config = dict(
    n_kv_head=7,
    head_dim=128,
    activation='tanh_gelu',
    norm_place='pre',
    positions='rope',
    rope_base=10000.0,
    attn_scale=0.0884,
    bias='none',
    init='normal',
    optimizer='muon_variant',
    lr_head=0.00393,
    grad_clip=1.0,
    batch_tokens=131072,
    train_tokens=901000000,
)
MLP neurons of a small language model. Each row is named by its layer, matrix (up: input weights; down: output weights) and neuron, and shows model dimensions 208-303. Each number is 128 + 32 x the weight over its row's rms, rounded and kept within 0 to 255. Numbers have three digits each.
After each neuron's rows, "fires on" lists the tokens most often at its 100 highest values on Wikipedia text that the model never trained on.

L10.up618:131129130121108137104173083117091143092128128121167142213114106100135104139128183124149155162132155111131156082092184100116097166118149071117162117165142085159108091082148107113142136078132177147135079176192069165115094126180176134134131155086110167151131155132113113120152091158126133085
L10.down618:130139129074138155143172146149092128115128105120119133179077173129114146146113136116063121130146123099101169117116123180144070117113096152171127097117133149122092095091089140150158164076142152113079142092144085095094091121153100126115159144118102113108071105124089146103115096146144143046
fires on: " ", " \""

L10.up417:133127134136126167137144114081135124147113104085183114145091077172110100091067146105143130140190083143109129098133166149092093191074135189140139151166136109154096158118087098111167125141104139092110125148193164125130189144148042095098138117132113159111169100076070155142153108170118088126
L10.down417:148156175161156149108122134095131118108114138145156117148123119170128125159113152117104082150087091133092118100175137156104164080096097140147117136153120132171126143116146102006024146101154122150168120144094118166092107156158144135126141082120118145170160154091163141189133115071112106134
fires on: " ", "-s", "ar", " climate", "-"

L10.up1629:090079151134105132103139159081186141134123130088097124151130129125159164117178158113090150126167110095113115173191151143132138123224165161164131093092145140146072113142095136155145136073130144102130153116080117142150170141139113141150105153071148215175144094162105142118148115123078145167
L10.down1629:155122129144108109160161114155182103098089145153191078113111107060113160129149094099134139103156097114113157145129114110135068030097097136098153177137169131118154138146126105128128194155121059107115170127168105150144101089115112061109078125093057053103126126132144142094119104051112176116
fires on: " by", " to", ",", " was", " became", " with"

L10.up2333:121133151094153098160101124043125159134130122074126109148122077139060153135132168116093124097117109125127184141192090126155111086097074156176098141130114165166083151127116172132144183110089086099113207182139104130130093133141133122023118168127129076128113095090091115050147148156123169095
L10.down2333:158118140117133152119093121145183158162167069132186165097093085100071130123155153178123127114106190113120155148192138092133087127101105162176089122106146110093112069145129122124132149135122189124118149141155140124116117140088151118088039124149146196148102035096105144163092162191110154053
fires on: " the", " at", " to", " from", " of", " by"

L10.up275:182095133140133172113100079066091085157182204149156110117101067102185102127147172071118139195147078146120087136130103071168106186187127094104118117102127156172102154113144179154174097147069122185128100105094123168133036179141199122167106124119145149120113145095142141102117138103141106108
L10.down275:128102111194126090121120135121132178133133106149102119102104134132117166043142146125104112089114153198106144094116108161156122111164147138130174121031089101102133131188168112121175151094103116115075090128160086138099137120140094150130061218125094123082142203127144092108146133139171138145
fires on: " "

L10.up2630:064194158145100161134129111147088094144053190110136127087069208118088130106111192138132130103116139115065130098086170078154056131153141084170102198155152129118174121175152131098080135108118132094165056081187129142098150100157095144140155115125087127118100163179118117157147090168093117135
L10.down2630:124148082066158091107079181162127111141124191161124178110127120114118131127099119110121114111132098167110179141128117126108122052121113123126133137125158098186125165079132156170085089191093193159166080138111167142106187136125145142164144162126128144098047161100119085107191175087148091054
fires on: " ", " in", " on", ".", " |"

L10.up1759:088092128123048156106160158114153146142132170125116100066113157134151133154071160196060088137075121060086128078077129133128064159101165163034132156106157071094087125128113101060119157116117058136158172110115110145155155154148139198174133136106134143157111149125099107124119102107132073033
L10.down1759:113105086081136150194096125105125137074133107152153140119112075134095123114102137139079097119163102158188140123127114125086133152170130191108113139141090139128108170115195076097150152161147070103167138105046115133154140142135133136077185108137126088105161163152118125071130159100127086136
fires on: " (", " \"", ",", " a"

L10.up2260:167129108096129134185108132078109110069126098137176051094156160107196150104205099102175082039174092139152119177163127107157071171181081140165111091153146168095154116145109098159155081175120217158170137120199098169052158104123122161140152138126111113122129144086113081140108100128145175115
L10.down2260:136101132168172150143140124130118095165191159151136119149153148175162088160180211143099122035156134161153107091120156152133114067194150133094095118126155111179101148138100137151114145165182087103181175072170125116112139139110135091170102172092094048164080145123116090113097133150130158150
fires on: ".", ":", " ", "°"

L10.up900:133091145118163170080140161086119151150120181115107094155094116134160163170174094147136135114139127131129093131134146169097178076080140095101133116121103191122112134128144174110070147105139112093116138140110142146130141180182102128077188049121069140167082169170097092075090079104126205086
L10.down900:234119136148076084100094089154174117158143191123105150138093093092171122104094160099090142182082199113186141172152092183178150153165085186127136093111111136101148086122120109101095167142092146088126066073172155155124130166135143087175144144133103202119154160147115166110126164141160136127
fires on: " ", "7", "3", "–", " or"

L10.up529:114156153132123130130144133160146168149172111146084178151047206146135133151161130150122153130135160122115119144067159112182123193106126103109171140198055169102139152121094129127178132131155139154086102146127118137134108143070130164125086137084099139088146115079131058134114189081107133118
L10.down529:127136140154155136134132185158204132153188141153131128094168129114144105127146162142087062129093144134120113116106107071144121073136125116120136139141133121109155081134155147125146139168176159147181112098087115090107151114053097123165092082094153091092094165141125188162119117148143064133
fires on: " "

L10.up407:106116152107122137106146107122169093098114123086140143155068095037127133170069101152104135088102161157104148160138096162033114126132117146090106179142094110136074117157152124198134151074209103145136151199146131147163109113079142121065099119100072157106147105109117162173061161121104159166
L10.down407:157125142159127092099161148135103153102099140127164131148160187075135147082105115082086145100112127103128169148124069102132172126079151143153114138163118110106141145147099090161117093136164070112112132096121121131149131230109119162124067080129086165117123139135156105137187049160177152117
fires on: " an", " the", " on", " An"

L10.up789:117134134156079132174091106123120071182105116129159138132124140162191081159122139123172131108156161060108173157150156161151143120102042092076159134164131164110088127153073125141120171116127106072147130143142115080168132174132115132124156152146128108110108159167119115133148059134106123115
L10.down789:128117114120140137097135170150105139139126136046137129086139096101136105115164159098169215148131048123147153077130118156070145164141174104122104140173087067087050141113159049114106119097122145144149123154128171098100073065133139129110138063187125115099076136144088158099137123116121126125
fires on: " an", " (", "1", " An", " \""

L10.up2144:154081155108100163102176128111163132191082094124095087173062135131148109129083097141133168080103173142115128138149190137132164078169163127090154136130131122154085093173060136075129130156071092146146135151141195127172191123124083126106106135085072171122107100073132123063177111059100070144
L10.down2144:175145114137171148152133065176117111105128121098065126096131081177125124089144127157195077099151130150103077108204077102109120041100100096055138119100169109143132115156125082123133062162097135093131115091163140161117131112138088052104102116124081108133169142170154172147095107077145144154
fires on: ",", " |", " in", " of", ":"

L10.up169:153113096120122092090140212090154181174105078181131131184167134124141175116149099164119073120086156140197135133182080125146141148066081102116177172099107117108144129103090151200092133135154144174105117148113167093199173109138133135125152078129148152112197121112086182122116076126157144057
L10.down169:137071075100083110118139105130183152099107080181155144165132143052086117111152160116099120161143121161176153136114113140031087189080126101189115153076108152172145143145127236089112099140129121127119134205117130169115132166134169147108104190192131136088149120162103134162166095063166149129
fires on: " ", "–", " a", " was"

L10.up2012:142163160092150131111102092091093171142128109159142136105144122056093150135071170115119117146168095136112069082054126131099087113092156087190134128131102136133102131135119104118100091108099134167132138144141069136124107084080128129116168128126134151141146078149104122047153165135105045100
L10.down2012:103150155136111179127125170143087136144166146114119145112149129156172133119131113134127113132070138141115150142166116097149176149160146150171125104174142102134127150104124121133136125162161114162093125171144146167132115163148168157099097152141182128162123192139143126148143136124159136145
fires on: " |", ".", ",", " –"

L10.up2557:141098116135115079101110109104126177170134118152123073114084113129120106123117077132201189106127099101104155118102131069121102100106127071068234168181121168148161133124104073119143183168127155130113163099147107161146109194113131095111152127092110145140104107106123136145102113158079114095
L10.down2557:105060142126130124091131097157129148125135157167125164154116194119144144123101175120069127127164121147181131099139066071138166103116122084135105117129159110087111099070134100158093101069149103057122159153142117049153116095115164151139114137139084125146147147066116149108138153170219123120
fires on: " "

L10.up168:144116114085061145162120142201141111170177171109113062123090171108079115147106124161124114136129061084123085178102137097114180149165069159057087180054126175164112116117120150086106089089100095096113183127082141128122138110106074136062094097097186090153161117167160151133099098094115073121
L10.down168:165131139138117117114112142158115184155132128170117124156132113181151124133095122141088160159119117142127148103146114066139163092218091126134120092120138115119142128079141169147156084103139126124158142105185115091163099175135117112143125109115139085104150091159073104075126138139111158078
fires on: " (", " \"", "R"

L10.up1779:162122097150087113115168121106126158149115105146130084143122153117115052151092159130103100031186124162103084137084158188155091111166073124097085097153120116170101140060164078125093101146165072138100094148121106085145112174188174091145150127090097164127154069111112103163150155118163138172
L10.down1779:128144108023099120163169114095134117078136127143174171149128170100242109123131084128116165152157126174151174166139096113123090109081133146136158130182122180168142093077122062174170119060144121122148164179159138075147165123125131109130114116095123121105052098121168127188145067172097142139
fires on: " an", " p", " An"

L10.up1245:110117101049121113076119092124144127097073161101172073132088093146122113139130082160144137066112104097103163106129125152061109111124145125154145102159109135111111122161117098146141129113116118134162131115112119112103138105132083127183127115120134136138105119135089116124146073141133122049
L10.down1245:123166122147164141095119096110103120132102108162078111128142102077148098075121168122143125136119106142158181128127110139113150129166180181116193130133154126146128126124148133081140130171131157159065143133106159123149109114084074105193104091070104053179027109047129082121116148139116183138
fires on: " ", "-", ".", " $", " £"

L10.up579:098108180123093116094130090088115118112104112095142113140132095113121169129122131099087127151127133153128123149144115062121134138136146124091164122125147127068130163145123105157089146132097137082107104137143163125085144166116100119115055161112171027136095117153124137168118118114122136140
L10.down579:143115162080122157159141126098170108108129125094133127084101105084048141119066090152151108103107100137125136094082091095102137110103093114131175162117097132135096131146094108156168119132127171083150076119139159111093115140140125144132130100155111094117151154063202084146110136090104189117
fires on: " \"", " (", " |\n", "—"

L10.up1666:156123071108150129119130116115168100143149126178077094142091119121139118112170174145112105146105131130141136171125090123123141137126127136121144130122114112151076169112184169127148126149134125071153158103161125149174127141094133139112118189152172100126161020089122190096134158178141109119
L10.down1666:080123141122070164207098181126156108067137111155098134074147182092080053149091096169145139154160117088120105095157107150113140136111142148174163125115166103124131111120128066184047098160084140102178125150129068068097093148086123096138109143131126130115160104133131134132155168131167098148
fires on: " by", " to", " for", " of"

L10.up1855:174149145136181115164108067089111146174098111140125074098133128221144093180061114202119184141141133067184100138134128149174131128133101076112102175110166176148127089090178119151117142150024139102116050067093130134109168166108103101047113085114055107118183137074120144142114155136128127135
L10.down1855:161158135107190078104103116162127197139101143124125073138110154127136132121176113132124135148131146087116118164075112135124064137083110131147138124130162147106124164171124086102119167104172130135127163150097136146154121146138111185154100113138131146105098104096088148181160132119087101144
fires on: " with", ",", ".", " and", " before"

L10.up1949:184183110152160031131151165172178141155200114166159195138126121131149151089142156155143107147098164104113084120101091160178133131142161111089113132107137105203112178146161088088098148148137156092093082174120151149129170148101084112107144145182130091126092161105143136175135133131164086073
L10.down1949:109156114123085139092050164093124081101098160098113105085149129136101127128117137123083122091099090151157125130101132125127154114142126122135105139197125135180120053172149165119134121115127086140164141149076148054105146093112126139134140116102143163114175047130111093155149093112104171110
fires on: " a", " S", "A", "B", " Vice"

L10.up2451:165145137122148141125107121102118094149072093061176124122175071127167132074124165150088131072117091160180164170127108083143125152139123137130148076031098116094042141110107145171146160149098172128159163117138173133043147107142146179076139086140161091145097112119152155122151063116107112146
L10.down2451:118117106086096105114146107044055101197094115126156128096103129145148125119085157166153118094100142100176170152121053137130143135143089150123167096145105113103094163130123153131107175167098172104118144130161153092155128132183166116050140104114140069149181120116133126173113086073154151144
fires on: " \"", " (", " '", "&", ":"

L10.up972:180146124127147155134107146159126095154128122131149120111100090163065113113071139108096114146113114168151076081133117166120180117099105132071118192100118119167128144147153179141094123172094108192096144137137037095151119100093124143134101109089091143108147164078135106059103131126134125112
L10.down972:158129151083127135071143169115139154140161128153069114085112154071099132175086061095123122145102133063148122123062119085119134087113070127117079143135083155201109073147142087138078146119097122095172126116086135052138117146185158197063110123178127056117137179151066142140131105152135125114
fires on: " |", ";", "-", "y", ",", "'s"

L10.up1025:167132059067101119116124139142158090137200100136160108138146120211147138174142173133097098146053145117087138141094130150129104149141110076063115125139147145136089148180077085134023161157187162130120043085118158097097111128119123138088126134075152128117121137111114103146105159107130101102
L10.down1025:141089105098134129193145070136118163162121157146080149099176149127129113132098124183192150067093149144099156115091102128197142143097132143158142205100079083173101115128128133147143170205117150150057178124107167069176123055120096077093112143200084166118126050098182131137178130145150188061
fires on: " a", "ve", "A", " A", "."

L10.up180:053092204163146136129105139089133107095106096123128101128101104103140158162103161127148153202192174109144112095159066142069070119164096079157165133168106160140117064163092170125099093147113156149158122217195071140153087147123124134105181132087160097076107194069150140147127094106161103144
L10.down180:110188092105151127137117094116141186115135147067136124145113147130042135121235137126082094110109145112090118115148120189114102161105131079133140146104099090141084146063091075189130144155128122158125131123130136049156110145071158172215085151137109131075127157098119094091057105109101125178
fires on: " ", " (", ")"